Weights of a small GPT-style language model, trained from scratch on English Wikipedia.
Size: 16 layers, width 384, 6 heads of 64 (1 for keys and values), MLP 1536 SwiGLU, vocabulary 5277, 38M parameters.
Architecture: RMSNorm before each block, rotary positions, no biases in attention or MLP, untied embeddings, normalized queries and keys.
Training: a variant of Adam for these matrices, 470M tokens, 7772 steps.
MLP neurons of a small language model. Each row is named by its layer, matrix (gate and up: input weights; down: output weights) and neuron, and shows model dimensions 0-255. Each number is 500 + 25 x the weight over its row's rms, rounded and kept within 0 to 999. Numbers have three digits each. A neuron's up and down rows have the sign that makes its largest values positive.
After each neuron's rows, "fires after" lists the tokens most often just before its 100 highest values on Wikipedia text that the model never trained on. A number after a token or word is its count.

L8.gate1029:465564497523530516508494516480471536500565542474469507476456462497483472465463574477483525524522490480543524475561510498541535499504514456510500434487503478493531476544483454533471476466490536525534475459475534459487518451515546501489481490512513488523483514531522472498503494462448489506454551506487523440462494526518482511494530498500517508529524519440477508503485522496510471512527493488500510520505500463518505505491520523549542512484529493495492515532481516491483492497484458519503476474515492494509488474482501453517509502480519513474464493499503501509548520504476561516465514474446473507480507505490498484470465504505473486502476514481483516524505499445492490492439490555518482512483496504483557520503484492493508475495483520519479505559476551508554511446528482
L8.up1029:484482532503458508486484469488499530481521567522519515464413503480505473505506533477466533509487494500518568491493506484494486518460516522476483493526477515545472500477551499502536440488472487506510520490530519493494489551547510501499501522515517500517538522548508486490493509507510469469477519519469483493523481545492499511499496475535458481494458526495531503490468529480520483514457457498509481505537521513482518516486508481490513446489484547518502496542479527510495490505487497492521486484502533483501481519498504500477504471541474457475577509538535510546511488465469522511527511558476500527478514507481445497486437495528498522510517494480497519474480446518511459503498524528516533501515470467479497537460467541548445510534484485503495514535464498485496506484501494
L8.down1029:500516495512508491494493513536469504508494497478458530498503492487473493552522516484479507498570517535463503519519493551468466457499515502541507484464482465491549499508524505539506556485484505480511477491519505527470508483534498475491503502471518513490527483482474513527482527499504487513510496492490508502481522498517473487490467519507530513528479458529498496501490525488478460477453536519512525498492491534474470505463502494499456473519512498540516473525523501504507501458462532507486469550486472511525492525497534503516419455536490477500527523581495511487521479484494455459564536480493474488540483530477468485479503481514513531490478507485472471505543516536525487516496494519473457459509519486501505504487483483477498456493479460515524510508508472515515508500523495
fires after: "; " 28, "(" 12, "| " 10, "." 10, "," 5

L8.gate1206:489449493492477507492471507519466504505544490497504492473467495504484511472487461464487516524505550496462488495543466517511487519456489508484533528509511510496500484463504518524513501538483498505484514477460529473501487465466504513536502515510511493489523471518474524511509525542499514509559486528495498508512479477523513503509491498488525474490534477510529493470513484511509502529453520477505507451492502512544519515549510483528525502515483488502534500494506499520505511503477504508577479464498499507463498515489533552499515557526486435508513501529472513551456478430552480461478498517499480529511440489495477466508495496516492504463477503432488478502533477471491500534481497477449488497511440504491479479476547545501513441463471506509505450496510476501505501490482512
L8.up1206:504485504475512527527484476481501491498518471477482490509513491489499479460499523454498532486497492452505506510516513479513469496446506515530498542487520505499502535538498505515518520512502512504546517523498469547539517500468517459476511458542533482493487459543507491517503507473459493478506513475498513525525530469471489474536477491460529516561510487467522470493531525485529472520482484463479478476554534489547490500536493508472471546488514486532512512492479503515489477533517477512535549479484508476510515454515485536510475503509501461486548533492439518490445466503514479558515464459507483498512501560506509536492489507519490518450503520515505461540522540536488507479507514510497530490464511501507522478458493489514544473480499545500502496529509504445495451500490515
L8.down1206:497478487499532524508540481565518509483484515531514455535480513478497512494486493476519500514497450516490508479516518508494521506476482526503526491539492517509486504530455508494507480484492488562521523490458505477508483474487509495502502481515529499502497504542561504481498474465471492548484489547516494434539483522460498497555500527495515530496491533514517440456471495512494465520501506519502430524504517518477528531523447554482500500526495504530485500489485501528473483535498506479509542466480524493527536479527465465461492465505501512509482509467532549502484464521507502508556451487498497508518567547495500494503498511503486547451477463504505493512548523522493467541504472496539518507488527505529588523479524444509500505544485508535534533489506511500495442490514517
fires after: "|" 48, "| " 8, "\n" 4, "ze " 4

L3.gate1014:495477522471477514493471513447506507502480524486493504511485482454454512523491515494495504463529474511539558519505536510496489548470515494514467532530505491538455502499551466467500515506482507509487507465516525508518506481526519492513504488513512484537536516508498463494503501448504509526496496484482560503512530509474445482519494493504482488482514506495506521486466477486499504505534506541510487526513516521517477531492501467460405440477496487512498525489476486547499497507492529488474487506493504477493495476483517531502528528541496520515473477481490506510497513498483495468504493478514497488517506522552524504537520482508484509536484489524461530557482509494467451477489510468510503583523492500469488440472524483532486542513503489474516483494536485477491473475468490
L3.up1014:458511478512500512497517501491547470528458490487522485538488487446505524560493494544492513483509504451516525513547515463503525525498490498535503503493527484505409523523507451488522502523458477478531543468521490498518503442537505524498506538510506492512506503545488462499516493499508514527509487484498502518522519497499491491504479506488498468509489472509503511520493514487486509509496516499495529489441507504480482524494514526489479472520490489494460519465475461505485515545537498518513502492509514471524502491457510518500531516524515496486483487491503518539454569487455474454508506469477505450561492482500490484493496489504511529475469517485514527538477509467458465476500494479470470539530467476483479465476486533524426560454466442539524503526562473504542480491492494
L3.down1014:517495521499518473509462513446510498497491492506526502543483513498467513484450485471540541505495461523525513480506534502450521528498476508525495521496511493485503516507530474519552522469512522474540510514439517505514480508527491558487530511549493515536450497490496478543515497505494544489504501513463521518511537496520525484536492507471480496492469523517510489513505445502551517487488511549500508492487477523512506480508499510529520525508479498469525573552488500492481550557492531490490488498535524473463462492464502551497493493504509496510510505501480494492498487514490506470542550485471482498488589467522502480521475524451489502499503474507512506497505510488492495492512489473468520560504535501488494503545504481510484523468502484520514517518535499504527498499455530
fires after: "201" 32, "199" 15, "| " 9, "200" 8, "–" 8, "196" 8

L4.gate1417:521499470465532476511540495519536503527544497512477481499547503504465510502576432503488495461487500516524531470528483533499503493544512493533462538488509511496456500496485471488486471505488515489507533547507524511534509512535465481477494501482505493531494484461498484526516520497458530506515493505525498496522441480495483509508500488511539489456545492526549472498508484539522506492479503505465501442510484496476517488551467510480508545457485482536475549485510533467527521555480532489509537499509517517525536494506519509526512501517480494552492541530519503506502516496510498445449485461515486496503460487479478535494483478494544505503499519501480492536514485480502496488514482511471472526533500478523486534498561552436540514455519504520472490511459470482518550530490474
L4.up1417:492475534479510467497465507535497495501491523479509506477477504482490539499489521526484522512474534505472511459488435478547489481519490448540558503519493519466523497497480533490491466500473509480499514517519530498442489521491521496482491487521526520484527485476464474471492499486516478511516490519463520467495518510519571488467547492485449490455515500504496519477489518515488473510478515531410476519460490548467495454532520486468544498546477518515502491531493485503469526481543502527488517463512476519482488533547520524490539480497523443519457513500487464478547489480489504474440509492484527520520480518508532450500455498503516508530520505484531490511478506507511522476471490509519478456502525480477540485499479533488492464499480481498524504538478495558490510498493531
L4.down1417:457491473478499477512490476524533505541545489480556487476444525506504513484497442493500453522506518540490554492497481511505471496537482482530513503525541526495488510505481483508500495514502483480505489543486505490506522483518490496513483484518492497497529481497513504535494478517521486505485525510458471518527529503587466504455493485494496506479490506489514534512505458490508464562522505484472483494533486493491501463526463494496524518485497553482492506464514481492525510518496503487500511534475486499484475473513541509493480502492518487479476489474477486464510522526533473478467504512484505505486446513508496452508495473523479543492479562448466507505496481550526498487514507517502543498500490501494559518472493537475513494475525478526479546502453512531471515505441538
fires after: "| " 47, "." 12, "- " 6

L4.gate880:521481510469469507480507493487506494556511498507491462489508460489502535533473508526504472450543544506494498549482504488475491483556545515501529503517517472468486489460505480524458529520476519509489546511498481453504528520539509554490543524487496506536493491535460493544501492466497510547532474489521540511531526449491510487523515509488497498481528496519503533516496507457506537491504497509484443515502467558509510518476496443519489458480475517491455496495565487481494507487478492551501496516493516447474463510490526516525504509542482530486479488494515482511486495481518501517458519459465478510443539483496521509501491495495507539467494510512495499474534526471479483495523511462546479464492530465468500522490506472541521471486503506468455478498479520503535496475494511
L4.up880:488495554507511530502460461485495524503474533517479540477498493500507523485491500492522536532518536452493505500488472489512514477526469483454544486526483475460512504536509498507486529508458500497500532492536531553507489491521522510487490512519499532483483533468478486498476497522494504490481466474532499494507516456492466462517517497517502481483474452544485488430517468501480503539481573522482517532508485544525499536519488492506473481473511456470499525510502468509509522478488503499545542479534464471465476477488529502493551438509529517495497508466478467519459450536493536493534515499455536507511530538483525497481488507487507545530497544486539523490526538501489469493521495495486458488476516541520468492506526500503484463503494493529473528530479519482511524501470489
L4.down880:500492519503483509513499490495456530513487475484468459515523500488530499442491501483456482507537478496509483488476542475504502484544457501501536505497553463487483519523499463539503520509490536505538526513477491521505514486502502534522511496522503522475497481477516570521538499475505526496536427515503455497528525523376491462527508506484515537458494564504539536525500506514523509511507478519492496497562497531489479509483491495469492549482525483484483517510492470499504493522470510489531509489515505465491493484480500491497535514496523552500507469471506474531542480502501498509505549495481521483508509470522545519527468511467456500484514364561475486520500503486471492509501519481481525510483487516453487540499508484537486508502545476480467498531522477495495494477479445
fires after: "S" 19, "U" 12, "C" 9, "L" 8, "M" 8, "I" 8

L8.gate907:498491506474457506512502485485527472520499483486515486484498467509490530542487442481546478490504493478483469524507483551497514517510534532512513487485511505535455479526550489471502537560508517506471482508520474516542510473502517494514478545522511474547543517484487452507499516493491498475523484521526484456505460526483511526533487552524489492500498474516495517502499509476523516485483534478488559492502462503540527526541497492524482482465493491522503458504519515466511487503484494518528529488496497487477505446474511525531490510533499498532480470499498509486496539533495524480515444443497470445494470490484477511491435522461551502423485528493515489516524462500489443503530487485477483519545502522511518468490535494511453514503509511499523552496530461457518516492524479
L8.up907:484492482469554512501522521500502504494532463563564536520549471548484533451493478502501513494472479549506519525510430499481539501509527503477528493485476499489538514492523503527534514469468503454474499499518494532505478489477504486529513490526479472492471536455500516499513507484490505485514485538468488510472509510542495523490506492525483520507493505506521500510494508490466480500507541481493513507443476569533427521504486511504465521486511504503506494479527501502526530499480455486517577486502496515524457460511467559474520519480528513503511490532471492491521515509476520490482517534483520486487517487492523480509484462515519526509501510483530478455445498496484497455506515511502514485452507514496501496473552460507481442464504463568456507531479538504462497480483521
L8.down907:538512502456475514482506501527523527533511534468542541526495454533479483493492495533531478459529478508460514511516527531474507500464497515478497464466504543472502471520496519493544476508517531519477505501560477514489488495511529489483507492512511439510507526513483494497481453512494479532483476490526487500474526471472470554497506503526487510484485511507504540488489503534511464472460554464483543485482479474517486507491490482510484500446530504489486504444508484533529516510511518492556513492502487484489528488468489525506520517480509460456481514475490507546532532497524506502480503507537490474514475491488425522527439498541486530485488454443518500490469479430456486482531485482516493491491533506531538472525506479546470479502508482502485496479482509495493536478482527
fires after: "199" 15, "the " 15, "198" 12, "200" 9, "201" 7, "'" 5

L8.gate962:466517510507480501471524505472506508506526478498492489440487474538448515496527503462515513494488514468516467498466490536492498510504497514481495478480526471462492484518541503483481523494461525469519524482533488563489486478523497495506494478493494519527513477520515533492514477497486485531495498446480494469536466536511481495492525506500500495498494513487486520481490486502448522511492484497474507507490457509510531493468482572459465492516534453469442485452441523535476476456479510518544514508541464480437510495495494507443545511527521510551527480523463484513479522470468521437510494526477536490513473504524512487498478494528452549508495500488505496493510509475521472527504473467485461516506472513484473466497526509490452435492505449501450438504511520500545472542504486
L8.up962:488463483489465490539502532513484516474483501497517500515537455494458546488504516468515505478488536555510478520460493442446499466527499497484524505493527450467477569496463458538480543570499461495508530479526515513563514525500519531500531533507489524510472532489466505500461510474515524505533504483501491515545547478517537496501540529519494548509519477562511532520510524518482495437467544437516507486491481567494485497436509468506513501509527505510475497492505483529507515546475451513512527475484484491490532531462485469464495484500517480528485492487503517526439516503488507495484502495457484521473523490490461509516473501522505468497517506496498497485505498516459462536496455462473505519512477487489508490537526512470488492504476457522504471459498480529503500465503445
L8.down962:518456511502458497546477546476478518476475479493507521503564468539507449516517481507533514525502504519482465549499525471495507496468473461487506516523494471488470484498503492512507561505500495515512512498534497480533486508483480526520484488510502526519500488519494530506527513510478528467505478542525484414537508496476510488504522528472500501537490503481480502485499543510515508522480514508511484488509505505543501517519481478482446512485496518497476528483482477556491541495520468498541541455526472552473517519498511495498470491512474488488488457478502448559476501482469543494539447511467532520507510485502467500532517514485467492503470460507493486506478510488488482491468503498494548492518478468469491470552538488506453491529518438558482462510527485497543446514519470
fires after: "U" 13, "S" 11, "I" 9, "–" 8, "3" 5, "200" 5

L10.gate822:474507516492451487442489431507488481453489459522499520496520483515471513491500547498521489491507478464507480496484466500487503512495507523530523501513476472491521494509522498494517480486566494517485489471481506491538481506502504508485507492465487515481501511448509533492477528587475462512570509466485496489518493528525432536485495533476511514493503503490514511470541494497483480443505496476505496531470498493513537526532522552490504448493471467540490546509478562525521530498486482496534473474476499514500513492506501489470532530498497485498543516496473513496462509488482480490535500490481509446549508511473520502519453497496547587503487497480523506545560511529499485553462494487492500490526466501517502490489531496462511481488498522502538488497512507453501485469473466
L10.up822:514553529501543527531509556520473517468493517463478509496503473519483473488492463473446542519511506503502528486535498499536501489513475496517493472490489491476554504523440480472515525474500495474471495524472521460494504549508503481464466530506495514475491512494452470474439476524489530500523504506497512507529496461511458455468499494483520483543496568499545501492495499479457442487501476504490498486500508488498480470454542470458507469499530470497539462452499516494498501480526473534503482498470526503508505503459516472485460514464495469472554475518503538498479506508497497499447484470490484498492488453497545513491469537466495503521500526500516498496493537421498512471494477506510492497520453519518509481510530478505516493516548506522502488484511529528555497513475511
L10.down822:476476553493488504500532495503505567480514514484615519491472498531457471481536482439442534485485511464501460522500494531515491488483487496488470502510477513445493480503492480495497498448575515508490461489488504502510483503538552515474485499494480530538510473482478480462469451491512501500514503452513478510513501502430437484492530479497510496522515523510547513484476466473469477491497483475506502493488509433530489519464527514484493499524501501495512542512464513511499486475500485513496492493489497519509467496514532479462506504489447526488513490459505551518470500503479496442513429482515495486530497485490522543525494508506493481509489432549522541512508506503487498510482540521494477488476492503534525506515511488482503535496510495505496487475520528479504477513466502
fires after: "." 49, "|" 11, "\n" 11, ")" 5

L10.gate1370:464489537454463519525559490475486501513484480501473525507544449541495540532465443482506505515524483533561516475493544544486511499531504541452472489523493486439515501502541492503500516498538536432509477463520521488504528498489496519491505542511512478484538474497528483474512483445534520529483443494497485523506482475512527466529497519527498497458484489485538510538489471489499507536471519523503473500489510524503494478506529483522464495457505485508488521504481471501494524512522459465503506515537515504450511501497498500521485488487532533501474481436489477482493496480447472477465521508452506489529508519561521509473498500476530462481456512493508497493500493519522495450485519526507497511474542502492504487521504499502479483483453489501494444509523470549527507542531494
L10.up1370:451525484502504532527509549480515496469525501521513502492540476498488536467494504516503449494490569475491458526511504496443500474502497498509506511466491499493526550475508526518479493454474489502495473468525508517538519538520498523503520542528478513538486500512459489506529508488497519545471506517494540516487519491484477467527503468494440539467544556482543476471545501503456528476517559481498508494481520487515527487482494529494496493487502501534523468548543512501529506538500437490504492489506436452487487477473515501444520499510470492499519509521495499498507554485483475516465505507515496482533486517487465535461477481538500511471480485483546516521531523514455506496484540482489503479507514494524475505527483468452462493505461440527477426475522509540513484485474560
L10.down1370:508462499471475499529483526509467552505493504487574519500574499455517523525472480520548491488470469521527521503458564472487520508527519478501488484508505516488444526451520523513536508496513482514531491513540520527516523498483480512467503521520454490513502491505521538501524457476495531504487456536507520455508518499491564481520506530529514469469499485472528509484521489503535497515461521522498501496486499544558517500486502511518443489499509491463476477519523494463478510535510520505525524508515539482477513493485508507473504520525559515498536506506496501471507484511482503520498513490476483503481498528523518506533478522524482442472506471553533461494519478478507508510512516485484520514497507483508522528517526513499492470504496500498456508503531502538513517523502434
fires after: "201" 25, "200" 18, "199" 15, "202" 10, "198" 7, "196" 5

L4.gate589:479483460526495510491539491493550506482468545473471529494502471487470487530483497518545519508510536485506480469516552524511505500507456506490473510471449494529487485491502508501466484524548485544533505456484515492510491489453483497467519526502528522496501481505493511508496488459476480478530496504525514494529488490525474530467511497505514511515445494466477471504472484504499508469456504515423530485517473459506507513497475544491463482515514505531507494471438543518497491496493505492524497448532465518490493493506497487473501552490501494508510501505496500530490495539451534460492519462549501463495464512482503471513470505480512491488505513492476425481470508469524505464499498518524479447479505499518489483519563487483481489478487459462473527523510440469477534498503492
L4.up589:491518526495523494485515506525532458525475502493517483481463484517474486541464506496511501515525499512549494500471495434518510465495515449488508504505504499551525490490493503515517484540504477486517493498524495530524490520520436543530501524502480506518499484517496477498463505436497478493502505475519506480490488493503487502479484478502478486513519517504492480483534508502491516504500478514497546508524506513520473483518484550522470451495459545465527485493459525500526554498519496482505484519507503511511468525477471519486502455486479499483456466503524501461544531514508533552470531534500543500494507525496489496471505517497503503526523530501496522495476495469537522465522505526504485505436535506516498542498478481537485491532404480516476497506559495469521514478523529
L4.down589:471535492501520531512519509524534476547476492518486521488512500501477490517454514513521488535504547501516568459549519514569513473481489498457487515496502492545511500507474476518540466535502466514495496486493504515544468523469468536523500512499462496501471522490475501510498460468512490500548531482514525481528506494460476521508492479514518494469500486520485456493516492514486515501477463530485520512495518511519521532496486513483497488529437513484562523490519507510487512530493511472487498515517470531475474524481482503501510476490503476489480484473508521481485501524492503567467505503497487496494477546498463467493540516488434497553539440517450471453500471485490462479533526553562498494462514530500512551490466473500508490498438449467507494530477510516489510514491501
fires after: "H" 16, "M" 16, "S" 9, "B" 7, "In" 4

L10.gate630:532484538463501484517489457528499486457499507533506494506496474491435531495482509509504492483472490518480525503498498486526437478436513535470509506497497494514481511497517515510453477518482545553477506481553500504485515489545507495501478530501460473496427489487492519493437510500515501525450530547501527506506496495516448484488520487529515536515474496508513501540490538467484491499471467469493576484491498485461510485529510488510486497505520515540521514473504498480515513488525491478527520476448506499520441519482508453498497514434508509450490520472520484458501498529464506512532502487494490491520445477439520503536479518511484527517530522507462423500513506485493505462493492502444495477537517534520499469511487520521495496515516480519521537443507501495525513494461516
L10.up630:529482494479502494488521499482501514527459518501519529536532513531485503483492512490516502523486496529513528556517518505491476523472513488500496499514474508463438501485480505489505500488508538503513538411519436492455544485508488483520539537521466551517442496407485514525475495513494511448504500515479505494500531465531439471541493493489514476495467482522487474526517499523502526500497505519479505510514509517499497462450557471487519475507514484485481502461480527485521518488509503460509505489498502552516493546553511509500449470495530473514499531465502508461509496509491482503502529493524438474531484484473535506500514498494517523471490469499450463514455527515522468495520461513452485512514450508512547494498519520530493544497504494479523487544498526531493476552459478
L10.down630:496461479493493537499480491476470462524473511536494501503528534511506521543503505455499479544472536478510563546450503465527484507520521507524480502471487519501491526516503462519527508514546531451497503558488511509475527491531498495485497524546454492494497504533540555563501506501478519515539479515490511530490511532428523469516487497523516488517513504448461504505515473537499496521498513497501480492526528534498485510501493488500512521515540512509501506522516497521478516518507508474461531508505494478489521513547489508521504482498507528495488541494476501497499504502441505527483511516502486444475512482471516507471486503518521492506509380546481494482482481488490544478526492471475476489476506530496500462483491545491472528446485495506494523546471504495472541529511496
fires after: "\n" 71, "as " 8, "| " 6

L4.gate345:524450490486486431537542512487484460494529493477492524511484509521502520513502433526505482491518501474505560543493480503538511521498525497511510475484497524498520482493532491505502501506464554466531491495500478510484490524528507517474505535524505498485471461452471499512507441501525531499487484502525515477442471501500514463502534482482511524519513484526532458520501492480493501523491483513504528445504471544517492488466515499435573515488497524510461476543510486486461468551471494499498465481536472471517500506474543460486481466549483481521530465505501495453552506483528501539480473521481494525486501488469509488523459494478531522473521516489469464495487539485523520505441473513480501540456496451495524523479430523491521492509486544513476505513475500482503531450514500
L4.up345:485493518528478516513529445506452492507524515510469532550525483465471532497515531518552516545532473431442530506531428489495527529504511526497500536491516541504491514516514491485520489502500498491497466502563495498479527468505504466509493536515492506478468525486479525457468514468453514447535523500500490478520529504466475489499513468517500478521494498511506559484497512538492505482458504489496507525452473515540511512471510489504488472508513485519470493486498492490486492511507524485513498506509497475511513525501531522474502479486465499440514530509541513481485532455484492557511478507464516493494538512514467459520451470524462534504480489457498484551515519520491468485491508494516485511529522461510496524480517547508474505529486535471458516456491487448516521479509505
L4.down345:488459498515474464537485509496456470527480520496549500492504462486515503506499502484516495512533491477510541513531494466516520533460487494458479516478479489499496530499562494505482490497534497484492465514522496507485504484520473483458462487487498487464455473464508487475506449486453509469485528490518492494482547456468500511538549463524498548472525501559512526498480469532507486472444507464510465481459515504543472523488497519503499462488513499486511495547513485527529511493512476540527528485508490478502554515497501517501495454475515446500474501475507509506492502511500477527494509483521466506514472515491499485521451522506475533514490436479519502545528470512462495494488501489534477481461493504545479513503486499477488483485519538519541495487514498501546543518494508
fires after: ":" 18, "." 13, "," 8, "US " 6, "-" 6

L10.gate516:512495440526505487502494514490541479487527504539511490493489505497498515483472498440530500519514501457481497530524545560472466504493517539502523501542511490525466522521504496491514535519477541495492503501515526531511510449488480507535509491505514554512492538505491509528474487505436467537516506478492480492511467500531478534491540512493541535479508493530496463487518512457528500502512504469552467480486494541522484520519497533488486504475497460503534524510487482478499530503514480516513522516479531511501482495481517461500473492480512486470517465527458505498470477527538506501528500443547495503516493475473533476508474535463531500523557509520493486480531518536481498517489507515456492499527526538487515458515489525520553545491513505521448517486500439496509498458506503
L10.up516:525483516513471500492519478495461521506491482481461504481462537499563471523506453501498532517490502480458493506506531483443499492492549516485502468534548555478506555514468534511547539525436465481485463531498481425518509486485498508497508487514508487525479529490484491520511481537506498532559506488491507526499480498499485437509502444497500505488491485500498499484544512528444513506547488483481466494517548487514500494485475503535516497463517505498512448512531516497534498506494507509517488456510524486497507507500497487517484524462537496448472507508524491508456509480493514512528489494525493522501494471521502542485543488502491499481470518503500490509511502514500429563457513507573511512479439486495488454477548526494486510494473514481480504563518512497467501517539509
L10.down516:457508538469479478527521473523492526484552482524483501486510542497532474544493498482486516525497490531517524520495479494489489527505488556532491475544545491478475501553498487470513532488496525506502466521509498475488488464508504460476456539519496475492493479492471459526491522486524502505511559522486488460483504469413494491550497515479512492489482499512485486491510498463518519513499494488495493495525498486489479472484553487458489483461484516498495489476505489506526522514487520511530515516512496473495499502492522472523512500481484521476534524508497525503490510496492460484519475539508509514498530549466530497459486482494475467485488430556486483497490474495529476523528490473510497533523503504475492448492537500502494515546487478464536512483453477503486520545526465
fires after: "\n" 35, "| " 23, "medal " 14, "0 " 4

L8.gate1271:492507503513507486494542479499480483483504463475515513513508502529478487511454487507503488529502504502461498518495487520489557483462469468517500464528464489489504518477459497459518473458507458476475468470535486494485477520489490483504499529443470470478466524492471444499510479477491473537496516474522512511513506502531495525517529520528416516514483493485491483555532497495444490472491505452504500548484475487487509532524529533480529459503501498497499512512502486482488519506540479511508512482497505543462501556500457523496533558519477525494488520505505477520523506485487480531544530507484450485521474463498506522494479478541548542518474501503504517523495511459499486510508540502510453442478469494512525471473485494493476490548539465513531516472511512501500520499495502
L8.up1271:581498498468491467545540527498492479473496491519508516487515524531475466505508501475483508536534505454484474512491458525500515496454463490501513454519471483506464493479495490480489470498536492513523523507506498525496533504481475478496500493493499548485516503500498496528541507481479520566561507491544504476507496488507478504510514506516515512500490539530490533543491529586509492500490477493436519486532461496486491474475478506511505528478481486487470571509499466418493464499499518522465512491531456504482558489498496487457508520470508538448497479480506505508509506495551490490493507514485459513522539467494525539494491546529555528467477516468515500467477540468514519471506483482544494474539460534498535500499495461541528497491512497503488517513524457494521507476532478
L8.down1271:511496485461502522488504505498509476454509539510502519526505447516490522498516462481485543507541516461517487513454489499531514488513468527493543477545499500504516490536516514510479483494480488512513494486515483515529485500508457539505528547514453508510537555533508522515498496483505476522532500500538474466518519537534516529551463516499524544524484521510491538521488457498471471445499476470497542510486487512456540454488550451489515549461480474509480534480502523451483457483498505519533526472536483510513537471506484476455524454498498514498454511527549520458517494457534475484446492528503503515513500465504459486510561501546544506494530497518496518497462512537501504481501537485518501489459510503555492473498496506517516499491502495527485474483497492475495485493448552
fires after: "|" 16, ")" 13, ";" 7, "Academy " 6, "Museum " 4, "Institute " 4

L8.gate905:513465519481525477460506511522526496492558481467468506467560533492502468493525514514517519533443527495517478513526466513498476496457526474493567514514528510500495523508467512513496517485496539477476537487504478485455486510470480453468483528487496520484507509489452491512499484482474530510526516518515459521489530471511478512509487504510517482524512483488506526522535508485534446504531503504496511513504466479474517483513503485453508485513461533509492507529541548542502522521507551505521503488547488526439531525500524528487528498547480524548500534498499506532490470479523455506476506540476518444491467514460431510509548525494508496453519504457501519530499526509484494507520530473462506511507423509512544493540501549488509458564513441512463493501533522524511506507527462
L8.up905:477539472482500559500497480515513516490467512487481500490480527478502526539495489554472482499532490533526494518501451517550509478514479502531517539540486498538467492500494486546512532516526539538552514530480522546486472496480448542507499546521557491510500508519523471523484459501461523476550525502510500510494506510499506460500509521509533543493558482498489519483503497517508514472475460531473518482524476493432456470483480474491530472497491511512538531509474532508525487535503542449477495498492451519512473503487495494484457487480527516467504445495521488483518508485489462459505511466504539485485502468498484508495485476479540482469495516491515441546493512507507512510511478502508488516487487502570525498482512501475499477452472521477480525483490516509474482536536478
L8.down905:480478485451501544487538511546489561462496515460535498470496463497499482482489467454460518540504509528524477502499483502471474488524514485507517514580483520525477547484521522499441497514497559474546488481516521474525515511503488481512503472515522532510531531500489473536478519524486523509514501515509498506502510491502517503519480491477531547457457540494510509466500493541503525494508480533480460491473527485491516480508492477488493482521459500533526476496464503526466469497523495484514533491496474504498513527520480549476477497547513489514521498518487509515528489520479475513520479474484528495453525477556510503486516510479487479468493519507454505498499533498474504474511449475515491525465518441489537498493499528492528500481502517540519482494495497506467511521476507
fires after: "| " 34, "- " 6, "0" 5, "0 " 5, "," 4

L3.gate90:510471511496484560470427485491530510473481496525507510466483507470451483492497518483515503528562525499520496497496481468499488486487538487500505484540460493508492502513535488496522505515551523499505519497504444509503488494528504503499493477478485453499516497487468488518468490536516481485445502516497472506501539480499452480484480481491492479507509449528469523483491495494532492481472498520498522500461492486482480489503496507508470492477463476485525500524535487529533527512492501528520518465464479487489499483452452514490497457534468548459478496473513481532493476534493474507498486479541513471544461522549501479473470471483468526456471498494473502532540512490493477488520499532489490471530488457484469508561520462483456482524484515483448518521524487481511508509519478
L3.up90:478491528460503455497518468527516540471459482458478518484518487466534527536537481478531537479474496518533516501475524475490501509519500505501535510483527483466489499527546508541541473507460467483507508511482479496565509503514477530450483549487483499479494517461529506537526491529558480533542527538536536529504506529500519450497488486497543465466517487519486489486507478480520508459516515528507494469489496501461526506496486504471475474457528490492546448498475500507522505500494506496511486480478497478482463499499487504529468453488528511529496536506542492512531487522478505525468529481460477499525417512461479515482498487514484481532505475496486510499515483514510517481522537482502516477496465502485471508534466542494492517498492508472464485507573495519546533478513515
L3.down90:479447518459514471493490511535525550526497487481479500451512507496533499527521496465516509493432491494482504501536536470462540493533497499518515506515471498489531502512542538528481493520498515485515527489502524530549490534494469488490495490486500516481524547526561481498567493527497523508531526525511496479452497530489508461483481537503502488542494511524489437482490491499535483469481469500510489517503529476481531535499434468523503511526483489517488468547481517522509474479529535489494481513523507501522477497500507481536504512480529521505485502477532492510490481552490516513458515504484495500519507490462501502465503516504465468533465389533501480530515480518493502513506564510505503491495458480521489515493452501526498494510469500496482506523556517494513478489521514
fires after: "D" 13, "H" 12, "S" 9, "U" 7, "G" 5, "m" 5

L10.gate1124:493503478494463480506488522529470478454502481463456523477480473503488438492516513492501481499467514512521457533497499513479477511484477514462529475464485518450508591473478479508472515458517482477502533518516485500532509512507483511490490489487498497481544511459507474465529460492489497525535496484485532493495464519494506531511496491547442527494416527468461492464534490507516501470496520526498488552506529491522478487485498504501482451512438465502466491509494472537513511476505503511537471499494467492473515487495465528495484513525491489540510500511499477513465512500548469497517547559467504505498498451522514529512543504474500503500512503501499454542511539534525554511462497445547478482462516474546477539501466495501458536522530445511493510484539477497513507495488480
L10.up1124:526512427467522481511508475488487507475477540477470444482475492512473508504493454502491459493482475556509507468522500507521470519530492492472566517536503513487492495456474517525506490504545502475511518536478536526479529475466480522481499550512503493507506473503496462512510487468518498505547505522499497510488463510511518474490491492516473477488501496482504494493524500510500492479513473515485497510512514508538511525552516515481490491504504484496510489513531552502519470517532464480496507495495508504478472532486492553540483516500498524513455518453501454485493477467522498528489504490453493470505538500492553509457517505491518467534526517507486486503474517503536529507514493521518529514489502464500508515424522506470501560481487530506463483552504504501477498514551524
L10.down1124:511516461512519550497512535524475544466464498501507531504496492447530519455529474498512498498514502436473474440462484497474471484541504481506506450533518463491501446508530520483536451513471540549529494460504541473497515467513503513485498492494500532465488539461507494496506508449456486498478479481530508513501525480467551513487479502483512481535513497519477485507529502535511491494476482479490483490458493505442470487493531492504491480530482493518527509527526514529491502480517509498521478502516502518495495520518520473481523507547515529524491521489522522517560517511498509464495516435468485515487511527475489499498550529519449533493535446515493486498476529521499497492482495484501470537512464536517512526487514513501548511518503533492561446549507487519469512468501535
fires after: "| " 25, "–" 9, "/ " 8, "released " 7, "0 " 6, "1 " 4